config.yaml
n_layer: 11
n_kv_head: 3
init_std_qkv: 0.0377
lr_mult_o: 1.61
lr_head: 0.00609
warmup_steps: 200
schedule: "wsd"
steps: 7209
MLP neurons of a small language model. Each row is named by its layer, matrix (up: input weights) and neuron, and shows model dimensions 32-159. Each number is 128 + 32 x the weight over its row's rms, rounded and kept within 0 to 255.
After each neuron's rows, "fires after" lists the tokens most often just before its 100 highest values on Wikipedia text that the model never trained on. A number after a token or word is its count.

L4.up79 [129 152 115 146  97 126  75 125 120 199 184 116 129 152 160 162 143 151 154 139 114 115 131  75 140 132  82 117 165 121 152 137 122 170 158 109 119 159 159 154 183 168 109  89 156 103 112 105 140  83  97 112 155 113 112 111 140 153 160  77 107  94 139 147 117 138  82 170 161 147 147  93  89 156 214  74 140 102 137 148 161  81 122 156 143 138 162  65  93 176  82 133 116 114 221 146 147  53 124 111 179  70 123 100 164 124 113 142  72 122 130 165 136 162 135 168  76 145 162  80 103 166 129 142 194 169 128 121]
fires after: " " 54, " |" 12, " recommend" 4

L8.up718 [117 133 129 133 105 163  71  88 145 160 189 145 130 112 144 158 149 130  72 145 109  67  98 149 164 113 145 153 139  52 133 144  44 139  84 147 102 134 121 121  96 131 149  53 102 115 115 135 117 127 131 133 164  57 151 109 143 133 182 134 143 112 137 118 130 134  87 121 190 134 198 129  94 156 142 130 125 140  79 173 110  94 125 180 143 163 133 129 111  79 122 104 100 117 210 183 143 158 195 100 132 137 129  96 177 129  84 115  94  87 136 157 176 122 140 111 204 107 138  97 161  64 144 132 116 175  69 156]
fires after: " " 39, " |" 10, ")" 8, "8" 8

L4.up277 [142 127  77 127  97 136 162  89  77  81 147 151  60  65 156 142 120 156  89 148 114 164 182 163 129 163 190 108  42 167 178 109 127  37 139 157 165 161 162 121  89 143 122  96  66  97 176 136 155 137 118 131 128 159  89 133 144 119 109 145 151  91 124 115  97 128 131 120 105 152  81 133  89  87  89 161 160 133 125 111 164 121 139  97 151  75 165 120 167 159 177 151 115 120 111 137 108 150 123 151 131 188 142 121  81 135  81  99 131 138 180 171  89 170  79 130 130 134 152  72 156 144 118 171 140 156 132  91]
fires after: "'" 48, "to" 5, "-" 4

L5.up250 [ 96 130 152  67 124 127  94 102 155 156 158 148 176 143 102 155 144 166  95  72  80 140 104 106 103 115 120 127 105 134 209 115 120  95 131 184 169 115  65 136 105 126  98 174 144 120  95 131 127 136  69 112 136 173 164 118 100 121 132  96 117 116 108  95 154 182 149 153 148 111  89 100 140  84  92 175 101 130  93 151 171  79  85  93 108  85 164 116 141 157 168 143 122 115 176 115 152 117  95 116 186 133 154 111 177 103 102 145 104 128 135 107 140 159 201 111  84 128 121 148 186 123  68 127 111 137  60  90]
fires after: "0" 22, "1" 11, "3" 10, " medal" 8, "5" 7, "6" 6

L2.up363 [120 146 105 191 152 149 145 134  86 154  86 132 158  88 143 132 100 155  97 135  72 180 156 144 121 150 165 174 105 138 121 128  71 142 126 156 184 116 124 164 132 104 134  76 163  58 137  92 121  83  75 150 104 106  94 123 120 166 155 141  76  68  85 158 144  96 163  94 120 136 143 156 153 152 102  95 195  78 127 177  72  81 118 138 121 108 164 154  98  77 124 129 117 154 153 122 110 128 139 166 105 145 131 110 159 173 118 108 164  90 192 147 147 112 110  97  97 135 134 143 105 143  84 145  75 118 113 152]
fires after: "," 64, "1" 7, "5" 5, "3" 5, "0" 4, "4" 4

L4.up631 [143 110  93 113  96  90 122  33 176 126 105 113 134 129  95 129 139 165 132 150 121 135 146 110 140  93 156 197 165  92 186 179 141  49 127 123 121  81 140 111 152 104  58 145 122  66 114 136 159  98 155 125 195 182 145  76  94 105 123 137 157 149 107 138 115 192  84 137 135  80 137 170 142 175 159 148 181 143 121  98 135 125 114 205 133 107 226 117 146 166 148 121 119 125 142 175  82 157 102 105 163  64 153 139 153 122 108 188  90 163 123 122 108 174 175 144 125 128 138  97 121 117 147 104 113 141 131  93]
fires after: "\n" 24, " /" 14, "0" 6, " Albums" 5, " km" 4, " UTC" 4

L2.up387 [139  93 114 152  69 108 144 171 144 135 120 112 161 180 154 136 105 156 121 131 105  81 165 104 141 110 185 111  86 165 123 177 121 128 115 120 110 141 169 118 117 158 133 115 135  85  57 131 150  83  94 123  97 153  82 145 141 141 113 104 112 185 107 153 123  94 163 100 117 127 138 150 152 161 180 152 146 170 119  97 113  82 121 109 146  76  57 177 188 148  90 101 137  74 104  92 151 112 113 107  99 111 144 139  83  82  98 117  96 122 141 119 145 146 125 163 131 130  70 166 128 200 109 163  69 156 111 134]
fires after: " " 53, "\n" 24

L2.up119 [114  61 161 120  94 128 125 136  98 101  83 123 171  92 111 190 128 104  74 128 151 130 183 121 172 221 115 147 102 119 133 126 158 151 125 123 155  86 152 196 166 133 159 129 133 168 118  83 113 129 123 178 143 138 127 124  94 136 138 108 155 149 146 125 142 125 126 128 160 104 161 132  94 191  93 113 168 145 142 177  92 142 144 153 141 149 107 130 124 125 131 191 118 138 151 159 128 165 124 136 126 108 104  69 148 169 116 119 111 146 168 147 137 116 114 154 150 151 121 201 157 138 130 145 137 123 118 123]
fires after: "6" 19, "4" 17, "7" 9, "3" 9, "8" 8

L5.up67 [125 110 168  74  95  90 156 115 145 143 120  94 125 147 143 154  96 152 164 112 137 147 149  90 131 221 129 171 134 121 110 137 120 132  74 151 124  96 121  81 130  84  93 117  94 105 152 119  83 161 169 145 112 153 150 102 137 141  99 106  98  47 119 123 128 135 145 105 132 139  96 131 128 119 134 131 123 138 107 158 154 118 115 141 152 137 114 167  85 142 103 136 113 172 143 162 115 105 115 126 113 193 113 104  56 133 118 169 164 118 137 163 134  77  84 112 104 132 124 116 168 200 113 124 174  75 102 154]
fires after: "\n" 75, ")" 4, " |" 4

L2.up306 [111 145 140 137 148 148 153 138  96 105  75  92 122 118 161 112  25 129 120 138 112 150 104  95 170  88 104  99 143 128 132 150 118 150 109 136 178 172 178 150  71  99  72 101 150 115 173  97 139  66 148 109 114 115 107 192 160  98 125 166 111 132  55 157 166 102 117 172 126 100 122 123 137 144 166 151 208 141 180 106  96  94 119  97 145 141 115 159  42 100 158 128 150 160 157 171 193 104 139 127 139  94  66 116 139  99  82 136 132 149  88 167 139 131  45 114 114 112 188 130 131 152 151 174 139 166  71 216]
fires after: "2" 70, "1" 17, "0" 7, "3" 4

L2.up36 [ 97 135 127  79 136 115 121 127 160 109 119 175 149 140 131 175 138 134 125  96 161 126 162 114  86 152 165 152 165 125 177  80 134 143 121 111 122 103  79 152  84  88 116 179 158 116 145  87 105 113  90 121  81 138 124 136 108 138 137 173 155 124 120  77 135 151 105 147 176 138 114 149 148 148 135  17 104 107 141 120 141 121  76 148 123 126 102 125  58 158  99 174 151 162 112 182 119 116 138 102 133 156 124 123 119  85 135  28 126 194 138 132  60 142 128 158 175 162 128 118 186 128 150 154 162 107 103 150]
fires after: "B" 19, "W" 13, " W" 9, "K" 8, "3" 5, " m" 5

L4.up680 [153 160 164 114  81 119 169 176 173  90  64 127 169 137 144 151  77 147 146  61 119 153  73 111 108 125 127  92 157 151 154 136 138 126 151 172 153 137 124 164 146 132 120 115 111 158 171 156 162 130  42 107 142 107 155 178 144  68  93  83 125 119 144 130 136 148 149 190 105 160 134 116 126  78 122 160 130 149 143  89  78 117  75  16 140 102  81 125  89 150 122 172 147 115 145 159 128 164 146 159 104 108 114  81 173 131 175 119 141 102 122 162  94 119  81 147 103 169  95 110 136 151 101 135 119 101 111 187]
fires after: "0" 74, "\n" 8

L4.up87 [ 92 205  81 127 113 138  49 125 152  79 165 138 163 137 142 159 114 170  78 121 148 145  82  85 171 134 127 112 118 132 116 170 122 116 137 135 110 201 170 124  65 118 124 119  97 101 157 181 149 128 140  52 124 128 124  94 125 141 153 123  84  73 139 114 118 162 123 227  95 127  94 140 122  86 140 155  85 120 169 120 121 108 132 143 114 106 104 119 113 123 157 118 145  95 156 195 167  87 117 124 125 157 110  80  83  92 132 133 171  74  72 166 116 141 136 160 134 181 146 161 120 143 157 132  98 102 138 127]
fires after: "\n" 27, " the" 14, " Gu" 12, "0" 7, "1" 6, " All" 4

L8.up685 [118 112 143 144 164  86  85 158 108 157 105  60  88 122 148 127 103 123 151 163 114 128 175  86  69 127 144 132 184  60 106 132 156  86 162 149 125 131 109 115 155  98 117 118  84  98  83 153 128 145 118 134 124  85 117 136 157 101 155  95 164 125 108  62 165 121 103 118  93 112 109 119 133 112  86 114 151 156 210 152 126 164 110  68 143  98 141 172 156  74 122 174 102  92 133 128 157 133 130 171 161 113 163  92 154 115 114 125  79 190 186 160 123 156 110 119 130 124 187 113 111  83 138 201 134 142 165 119]
fires after: "9" 46, "8" 27, "7" 13, "1" 6

L8.up235 [ 84 126 148 127 121 130  91 198 100 133 123  78 184  85 122  95 164 171 149 109  99 152 164  95 104  95 126 134 158 102 119 156 139 135  95 146 114  84 127 134 149 123  97 148 124 170 115 140 123  82 127 167 183 107 137 182 108 153 146 141 175 117 114  76 176 100 136 169  91 115 106 174 118  97 141 107 118  99 189 167 106 138  45  58 132 130 126 153 191 177  92 179 166 109 171 142 169 101 153 195 144 137  37 153 209 147  81 112 117  73 138 148 130  95 141 154 174 136 164 158 116 137 155 108 152 166 143  89]
fires after: " " 59, "0" 16, "\n" 4

L4.up358 [150 127 107 137  98  62 161 105 129 117 162  84 135 137 160 139 158 150 176 112 112 117 181  97 112 133 152 122  57 177 102 148 115 107 161 128 159 183 154 140 129  92 134 133  49  72  84  90 150 116 112 116 128  77 131 100 195 180 141 131 106  69 163 133  68 128 103 104 108 180  98 153 140 140 147 142 107 164 147 104 138 158 101 126 144 109 126 124  79 126 144 133 159 124 111 174 122 155 136 183 125 135  66  94  73 136 107 129 118  79 206 155 147 100 112 130 147 154 149 101 133 154 151 113 174  93  96 126]
fires after: "'" 69

L4.up526 [175 141 125  87 110 168  80 102 139 123  87  97 126 183 143 165 113  75 132 118 116 127 186 181  86 137 129 137  92  98 121 164 135 134 143  90 118 178 174 166 170  80 141 172 157 139 125 123 140 140 139 119 157  97 151 156 137 151 124 106 181 159 105  68 182 177 140  72 114 108  90 121  85 175 127 153 101  98 108 104 127 169  81 132  78 155 117 118 148 114 117  93 149  67  91 160 118 108 115 131 165 104  85 119  70 105 138 136 132 136 179 145  61 133 149 123 150 152 154  99 110 145 115 154 163 142 133 131]
fires after: " |" 38, " Dur" 14, "Dur" 7, "." 7, " " 5

L4.up489 [114 191  66 104 138 133 140 164 142 117 114 130  98 134 155 163  58 105 161  98  83 116 105 124 125 156  97 164 119 102 107 154  73 162  94 171 153 105 122 136 154  93 151 100 140 162 120 191 135 121 210 114 183  90 172  99 151 108 121 108 146  73 193 144 142  90 153 129 126 137 109 130  97 125 147 173 165  84 166 130 107 133 106 213 152 133 116  83  88 185  89 141 158 122  81 104 105 131 155 122 142 141 102  97 172 109 191  98 124 123 139 164  85 113 129 149 118 141  78 102 108 123 148 142  84 133  97 141]
fires after: " was" 28, " were" 15, " the" 8, " " 5, "R" 5, " is" 5

L8.up73 [111 127 148 114 141 106 124 112 148 118 107 155 164 147 167 121 218 141 166 158 123 126 224 120 116 136 129 103 123 107 134 156 153 118  66 163 139  88  69 105 152 105  43 129 182 114 157 150  53 136 141  90 148 174 184 113 145 151  93 170  95 118 121 167  70 188 138  99 129 118 163 122 162 111 140 128 128 200  96 102 138  59 100 105 127 107 157 170 150 107 148 108 180 114 112  65 163 167 187  98  69 127 120  79  94 192 134 124 110  90 142 142 101  97 135 119  93 122  87 136 149 185 143 118 143 126 135 124]
fires after: " " 61, "–" 8, "." 5

L2.up702 [113 193 181 135 143 141 145 135 175 155 167  93 143 122 187 166 122 103 115 101 116 160 135  75 116  84 137  98  79  97 186 150 130 124 154 174 125  92 173 157 181 110 152 156 142 129 156  89 146 160 137 113  89 144 169 141  91  61 173  70 128  84 128 104  93 125 111  69 103 133 132  82 117 137 204 127  96 123 154 130  86  97 165  84  88 167 101 109 128 104  78  85 150  28 104 143 107 163 137 130 140 113 111 177 124 176 122 188 130 115 127 198 129 137 146 121 148 106 101 122 115 149  88 150  74 181 125 153]
fires after: "\n" 75, " in" 7, " In" 4

L8.up237 [ 97 149 122 149  78 102 154 173  89 136 160 138  90 161 175 158 173  80 153 130 116  98 121  67 129 105  89 177 139 101 139  89 154 126 141  96 163 109 112 140 134  81 123 160 104 147 134 133 151 168 137 101 152 130  70 135  66 108 134 179 105 142 129 160 148 182  82 147  94 134  76 150 164 114  90 114 112 124 102 146 117 169 184 108 122 181  99 121 130  87 103 143 127 144 120  45  91 171 166 125  97 132  85 174 126 118  80 150 113 122 120 138  92 139 139 136 101  80 119 137 125 124  92 116 147 136 136 137]
fires after: "1" 37, " " 30, "–" 11, "-" 9

L8.up204 [177 125 138 122 119 100 125 129 125  95  62 124 121 160 140 112 112 111 116  99 172 126 153 117 130 179 156 152 165 147 119  65 108  90 121  95 211 133 146 143  86 130  55 101 132 194  58 169 121 100  89 112 136 132 159 122 170 125 126 143 142 122 120 116 160  84 100 203 114 127 107 147  96  63 138 134 184  93 136 112  71 115  98 130 121 125 130 112 106 134  81 142 152 132  76 162 132 125 106  83 144 146 138 125 101 105 195 143 129 119 139 149 113 146 100 124 196 133 190  84 200 140 132 225  87 117 130 177]
fires after: "\n" 58, ")" 8, "." 5, "==" 4

L2.up264 [161  80 105 190 168 100 112 149 100  71 133 127 138 139 127 147 124 104  85 147 160  58 184 100 105  98 115 130 112  96 132 136 107 157 151 167 131 132 129 153 143 101 112 128 147 157 107 203 152 148  99  97 141 137 122 174 136 159 117 127 105 156 157 138 105 112 128 107  65 115 167 154 148 115 155 140 137 157 108 130 188 135 130 114  90 115 109 175 133  79  81 149 155 103 126  76  40 178 191 132  53 157  97 127 128 103 108 135 107 141 145 121  92 131  92 146 163 139 111 112 129 122 149 160 106 151 135 103]
fires after: " " 64, " Vol" 5

L4.up24 [ 79 173 102 148 148 116 112  94 101  97 141 138 120 179 179 105 177 153  94 189 127 116 153 114 134 127 144  76 135 134 103 152  80  43 161 118 118 143 202 120 128 116  97 113  79 182 150 125 109 193  67 144 136  99 132 116 160 147 149 143 109  35 124 144 113  91 110 117 152  73 128 109  88 143 121 177 102 179 127 134 156 160  95 107 133 169 154 156  76  91 134 134 119 143 118 194  67 128  85 118  74 121  99 140 123 132  96 151 149 147 206 113 139 127 144 128 177 134  62 111 140 129 159 128 106 118 142 180]
fires after: "'" 48, " of" 6, " It" 4, " " 4

L4.up415 [134 144 151 119 168 127 165 133 155 141  48 133 120 214 117 179 106 139 164 177  97  80 179 119  94 108  91  56 160 167  92 149 111 134 123 167 123 120 152 104 159  85 102 118 109  97  95 116 131 115 168 105  73 133 146 101 115 143 128 112 146 109 147 194  70 195 166 165 113 115  88 160 158 109  61 119  90 105 153 110 112 134 166 161 154 113  93 128 103 106 148 125  44 124 125 100 107 161  95 161 129  63 111 151 169  92 135 155 128 141 100 192 118 131 141  93  97 110 142 147 186 142 131 143 142 157 107 101]
fires after: "0" 22, "2" 14, "-" 13, " " 11, "–" 6, "ma" 5

L4.up269 [128  97 162 124  55  61 116 130 149 146 154 134 132  79 108 150 190 167 130 118 167 179 176  91 127  93 121 144 174  67  98 123 153 139 134 161 105 115  52 158  85 146 113  95 175 127 132 106  92 136 134 136 162  75 142 102 127 110 178 124 111 103 120  20 159 121 136  97 112 123  98 106 122 140 129 134 122  87 169 149 178 114 119  91  86 118 101 188 107 147 140 158 118 183  86 149 147 164 190 154 170 146 143 130 176 127 168 157  99 102 115 127 172  92 127  90 214 135 126  96 147 143 148 136 115 146 143 110]
fires after: "9" 22, "|" 19, "1" 17, "–" 14, "0" 7, "2" 5

L2.up50 [110 171 104 126 114  69 127 161 161 148 136 125 146 115 172  69 131  98 177 110 129 102 140  66  81 117 151 162  84 164 156 102 131 131 167 153 152 128 162 144  87 123  87 163  85  97 147 134 126 107 108 130 116  67 140 141 142 124 106  95  89 110 125 191 134 105  86 177 107 152  10  75 118 114 201 136 114 152 195 110 131 179 169 150 124 161 115  93 192  99  96 155 145  98 164 180 149 144  99 120 168 146 132  63 153 170 105 144 138  95 157 172 127 114 137 142 120 108 135 137 145 186 162 164 156 121 137  81]
fires after: "'" 81, "’" 4

L4.up660 [177 165  95 126  96  69 110  87 129 161 152 128 136 159  91 151  87  94 116 133 128 110 155 140  97 182 119  89 127 108 158 126 148 151 172  78 148 151  83  92 113 117 109 110 150 133 157 165 109 164 178 162 142 154 128 186 209 143 121 144 199 136 154 115 155 145 188 151 137 100 118 192  95 134 147 112 125  96 119 148 108 121 142 118 152 128 107  62 131 163 127 167 159 146 151 159  63 104  96 174 136 135 145 130 145 162 165  74 133 162 115 127 101  99 122 148 114 128  88 151 129  88  79 169 112  98  87 157]
fires after: " such" 22, "s" 20, " well" 16, "," 10, " known" 7, "\n" 4

L2.up289 [160 130 103 101 130 124  99 134  97  94 126 146 116 115 153 150  88 162 106 151 110 126 171 128 112 145 229  90 118 126 130 107 126 144 109 157  90 155 157 152 130 165 179 120 196 117 159 138 117 145 119  86 121 124 102 146 134  71 161 118 136 162 125 131 120  72  73 131  47 117 172 232 149 135 129 218 129 100 124 143 104 173 108 117 121 162 122 149 107 112 186 141 137 102 201 167 150 107 164 104 120 153 107 103 128  86 127 150 182 127  87 154  66 111  51  94 128 116 161 150 139 166 152 156 128 110 108 101]
fires after: "1" 37, "2" 23, "\n" 14, " as" 6

L5.up541 [132 113 103 121  88 136 116  92 159 120 130 135 125 160 157 116 108  92 107  94 129 114 132 131 171 198  95  80  90 149  73 144 119  91 107  91 143  75 120 147 130 190  99  97 152 100 128  87 148 133 105 101  97 164 124 139 177  69 151 124 112  94 113 122 203 158  88 103 131 117 160 114 167 167 164  94 139 188 124 163 128  58 142 120 137 112 137 145 100  91 179 123 116 164 111 179 152 118 114 113 141 185 117 161  82  85 112 183 171 158  94 160 110  87  94 119 141 140 123 114 176 152 143 117 161  96 170 109]
fires after: "2" 66, "\n" 26

L2.up745 [140 164 217 129  78 127 153 140  90  74  98 165  85 134 142 121  44 127 126 120 130 147 145 100 136 150 162  97  97  83  22 149 115 101  93 144  77 133 137 146 103 167 148 138 115 134 116 110 144 109 130  89 106 166 152 120 175  50  97 191 139 157 100 143 127 148 137 135 108 182 141 192 130  98 142 132 154 123 151  95  94 147 138 171 118 114  96 202  77 111 141 135  67  96 131 131 111 119 162 149  97 170 148 131 105 112 144 128 137 159 137 164 108 169  67  90 149  99 162 143 180 129 143 197 151 182 106 143]
fires after: "1" 80, "2" 19

L4.up551 [111 172 155  92 120 103 173 113 134 164 160 133 144 152 159 153 155  86 129 158 140 128 169 132 164 173 111  91  72  80 133 116 134 149 154 115 170 137 194 156 145  69 166  90 123 117  97 121 110 114 142 134 141 122  92 104 131 143  82 120 173  92 135 111  82 201 153 144  84 142 140 133  23 109 159 144 123 137  89 126  92 147 106  73 124 126  91 109 139 183 156 102 138  95  64 137 111 135 129 177 174 120  50 182 154 137 177 152 115 102 137  76  63 128 112 120 157 133  85 148 114 113 100 145 114 109 107 136]
fires after: "\n" 67, " Dur" 5, " due" 4

L4.up21 [130 108 161 185 151 114 127 154 186 119  78 167 124 220 107 132 131 150 140 169 199  89 146 108 111  92 110 122 164  88 100 116 101 141 160 137 116 120  93 181  97  95 108  85  80  59 107 178 177 145 171 127  87 114 171 114 134  95 166 121 184  99 109 122 147 129  81 163  88 127 145  87 114 110 133 137 150 134 110  64 185 131 157 137 142 131 165 156 100 124 165 153 147 104  82 143 148 179 143 131 124 146  99 136 137 127  85 165 108 113 127 183  79 136 112 125 142  83 120 140 136 100 162 188 149 149  76 126]
fires after: "0" 24, "–" 20, "2" 14, "9" 7, "1" 6, " S" 4

L8.up576 [141  97  81 163 149 102 136 123 149 144 104 103 174 110 102 150 122  85 172 113  99 131 145 131  40 109 108 126 154 151  66  96 106  83  74 117 161 118 150 133  79  92 117  87  88 128 155 166 172 134 162 119 156 115 176 163 155 150 144  93 197 122 144 116 134 109 127 162 147 100 166 136 121 113 109  66  79 136 152 108 179  98 181  84  60 150 183 133 157  98 145  81 154 163 125 144 129 107 116 166 154 145 101 115 158 137 166 116  97 148 104 139 140 108  43  70 193 117 132 121 196 129 166 164 128 127 154 132]
fires after: " was" 26, " is" 15, " as" 13, "," 7, " became" 7, "." 6

L5.up678 [146 114 143 156 101 143 158 128 109  73 118 149 181 141 106 161  93 155 140  81 148 175  96 137 160 141 157 171  91 110 136 140  98 121  92  94 157 121 140 161 169  51 146 142 103 140 164 180  93  82 154 188 139 124  78 136 162 136  66  81 140 115 132 144 176 178 114  59 152 179  66 165 108 117  92 143  83 128 113 177  97 124 110  83  98  74 138 148 102 133 151 147 138 134 119 154 107 142 183 169 121  85 173 117  32  54 136 131 139 178 141 106 140 110 104 170 139 133 149 145 161 142 131  66 126  64 121 164]
fires after: "\n" 32, "M" 9, "V" 8, " Fi" 8, " V" 4

L5.up32 [109 148 112 147 158 103 122 120 176  69  63 108 149 176  87 143  50  96 142 173 104 134 172 107 113 121 180 103 123 160 123 168 126 109  45 178  96 100 140 108 139  99 139  84 137 122  65 203 186 148 108 144  94 118 118 115 118 156 110  51 115  96 109 158 151 220  30 120 115 169 138 111 146 153 140 194 109 133  90 152 220 123 148 124  96 104  82 106 176 148  91  91 118 140 106 114 130 162  84  98 164 187 128 126 139 109 110 139 153  84 154 162 145 136  91  89 163  92  92 105 128 125 141 147 187 119 153 153]
fires after: "\n" 82, " U" 11

L2.up341 [ 95  91 149 106 182  75 125  88 130 130 137  96 141 111 163 125 129  93 122 200 117 134 140 100 169 125 168 163 113 135 131 123 102 115 116 173 125  77 178 122 166 124 110 105  79 130 129 129 154 145 104 141 161 145  82 107 122 136 147 167  96 146  97 105 119  32 127 106 123 144  97 144 112 134 128 159 164  82 134 163 229 155 110 137 168 183 155 144 123  53 138 111 202 100 134 117 141 118 167 112 170 124  91  82 172 104 141 118 169  74 126 142  97 111 156  80 129 138 106 155 180  92 123 125 156 164 175 133]
fires after: "." 50, "6" 6, "," 6, "8" 5, "7" 4, "2" 4

L2.up321 [112 121  62 132  77  92 127  90 134 137  93 179 113  70 102  75  88  37 143 125 126 157  97 112  77 154 118 123 143 131 102  76 129 114 198 151 135 150 140 166 130  63 160 139  86 118 227 141 103 103 180 133 160 105 120 192 120  81 159 140 124  85 155 101 158 122 113 143 174  91  98 125  67 142 163 159 106 110 155  92  86 145 161 132 103 147 168 145 168 111 100 175  92 134 116 197 129 149 121 175 152 208 131 102 130 159 144 154 138 173 148 174 109 122 148 107 188 118  64 122 178  99 150 101 135 133  96 142]
fires after: " a" 23, " is" 11, " was" 7, " an" 6, " important" 5

L4.up480 [123 144 211  51 108  87 120  82 119 155 121 156  85 171 108 154 132 206 158 126  85  88 149 163 140 108 112 133 116 116  81 147  93 119 134 144 131 138 143 170  95 100 147 127  99 143 172  91 134  95 164 118 128 160 151 129 147 147 181 147  76  99 154  96  87 105 135 136 141 162 113 154 151 154 140  68 110 118 105 133 115  99  99 169  97 126 122  64 101 134  51 156 143 157 107 103 130 165 127 131 128 124 115 119 138 110 149 122 108 144  87 160 167 131  82 152 130 145 143 155 155  64 126 130 137 107  90 126]
fires after: " D" 20, "B" 13, " B" 7, "K" 7, " C" 6

L5.up276 [155 169 178 143  63  60 124 120 116 136  74 131  77 183 166 133  77  96 113 110 127 122 129 105 103 185 113 143 139 103 140 139 112 132 116  78 145 107 104 108  59 148 118 117 140 156 164  80 133  62 150 151 143  66 143 165 149 153 111 146 117  93 118 122 132 193 107  80 120 151 125  98 172 134 139  73 155  96 126 148 122 143 126 168  90 111 131 163 132  96 157  92 128 128 140 134 121 112 113 143 108 159 147 153 161  85 119 134 158  97 158  67  76  90 106 164  54 160 117 160 135 162 107  96 204  71 131 114]
fires after: " as" 51, " As" 8, " " 4, "\n" 4

L4.up7 [117 101  89 125 127  87 142  88 154 104  77 131 147  80 195 159 126  94 175 102 134 107 159 121 133 210 145 131 130 160 129 128 117 110 165 139 174 117  93 147 176 113 157 135 113 146 187 160 155 108  98  66 156 126 132  84 200  83 124 103 181  88  95  71 102  68 156 123  80  94 145 138 165  84  97  91 201 173 142 123 141 148 156 140 150  73  95 123 127 119 155  87 110 133 120 114 168  85  86 185 155  80 156 110 123  91 162 123 119  74 169 124  98 104  85 156 124 136 159  91 164 115 145 120 147 119 100  94]
fires after: "2" 45, " became" 8, " as" 8, " was" 7, " (" 6, " is" 4

L5.up609 [182 125 175 145 107  87 129  95 142  67  78 172 206 120 108 125 201 129 101 113 132  80 100 139 103 113 141  97 140 110 155 128 163  88  86 132 117 103  80  88 136 100 108 162 140 127 148 108 141 120 118 152 123 105 157 169 106  75 140 113 157  83 134 128 159 148 139 203 142 131 160 115  73  98  97 180 140 161 153 163 127 106 166 124  99  98 161 117 163  81 140 103 127 158 184 152 149 209 104 136 145  96 122 119 134  99 126 177 152 112 140 114 120 123 224 125  74 159 163 134 138 149 113 140  99 121  77 105]
fires after: "\n" 42, " medal" 11

L5.up213 [123 152  47  80  89  59 132  63  73 119  94 146 152 117 129  97  54 137 113  90 118 105 142 157 106 143 155 159 109 142  92 137 135 136 147 117 143  92 107 130  67 103 134 147 111  80 127 156 165 167 186 113  97 159 104 114 169 144 150  89 137 147 153 156 116 130 103 119 107  90 155 169 151 160 116 103 128 158 163 134 137 143 131  95  89 112 162 109  71  99 127 186 140 135 140 123 179 132  90 193 156 119 112 167 169 153 166 137 181 129 146 121 124 173  96 112 136 198 129 107 199 132 141 120 137 131 134  73]
fires after: " was" 16, " and" 13, " is" 11, " as" 8, " it" 7, "," 4

L4.up324 [ 76 143 113  97 111  69 143 117 139  98 194 144 103 126 160  92 146 108 161 163 132  95 139  70 116  92 132 129 112 119 136 149 165  88 135 147  99 146 104  41 130 151 109 149 153 142 124 162 128 125 146 106 128 156 140 169 155 142 104  97  85  98  96 156 101 145 133 130 127 112 159 105 108 134 182 128 138 149 119 186 157  94  63 177 155 149 145 121  91 103  94  99 130  71 113  76 162  94 175 124  98 132  97 124  53  71 144 137  17 154 172 118 111 157 133 153 126 133 168  81 118 149 143 111  92 182 128 102]
fires after: " " 40, " College" 5, " Science" 4, "te" 4

L2.up302 [133 119 140 152 129 143  95 106 119  82  78 136 160 139 115 149 134  89 109  86 133 156  87 132 147 120 125 119  89 214 155 157 140 106  84 110 147 122 128 169 134 108 110 209 104 148 146 164 110 142 101 120  85 115 144 214 153 124 100 121 103 141  96 198  91 196  98  91 152 151 121 153  98 161 176 143  87  81 172 128 141 153 110 104 111 186 142  67 142 118 187  88  83 117  59 114 141 121 176  64  98 140 116  93  72 170  73 139 138 164 157 136 121 170 165  90 154  61 158 107 154 111 150  58 154  96 182 124]
fires after: "\n" 64, "1" 9, "4" 6, "5" 4, "0" 4

L2.up68 [105 117 143 135 139 110 153 153  99 138 115  99 127  73 146 117 136 120 128 107 156 173 120 146 144 177 182 191  89 114 129 155 131 103 112 124 163 146 129 231  69 148 123 115  98 118  77  71 168  71 143 137 186 141  94 132 136  97 133 135 150 137  38 146 142 129 172 130 101 138 174 102 160 117 117 150 170  66 164 162 134  85 103 150 140 167 150 166  86  85 149 158 151  97 162 107 116 132 166 128  85 135 101 138  98  97 125 115 130  99 128 100  99 111 117 125 153 117 123 184 109 164  54 145 140 197 120 138]
fires after: "," 78, "3" 8

L2.up531 [146 153  98 142  66  83  96 154 143 113 121  71 111 130  98 123 159 129  93 108 114  93 148  86 163 142  99 116 160 217 108  67 135 108 144 131 104  76 108  93 137 135  66 118 111 129 100 170 123 122 141  93 128 138 117 170 111 117  92  80 161 185  95 149 116 156 100 127 160 169 136 108  88  75 165 150 148 135 112 149 169 119 163 129 100 135 114 125 224 141 166 158  86  89 107 181 137 105 176 120 151 154 116  91 155 128 172 179 182 184 119 139  80 151  91 110 104  98 146  81 125 157 161 178 146  99 146  94]
fires after: "\n" 82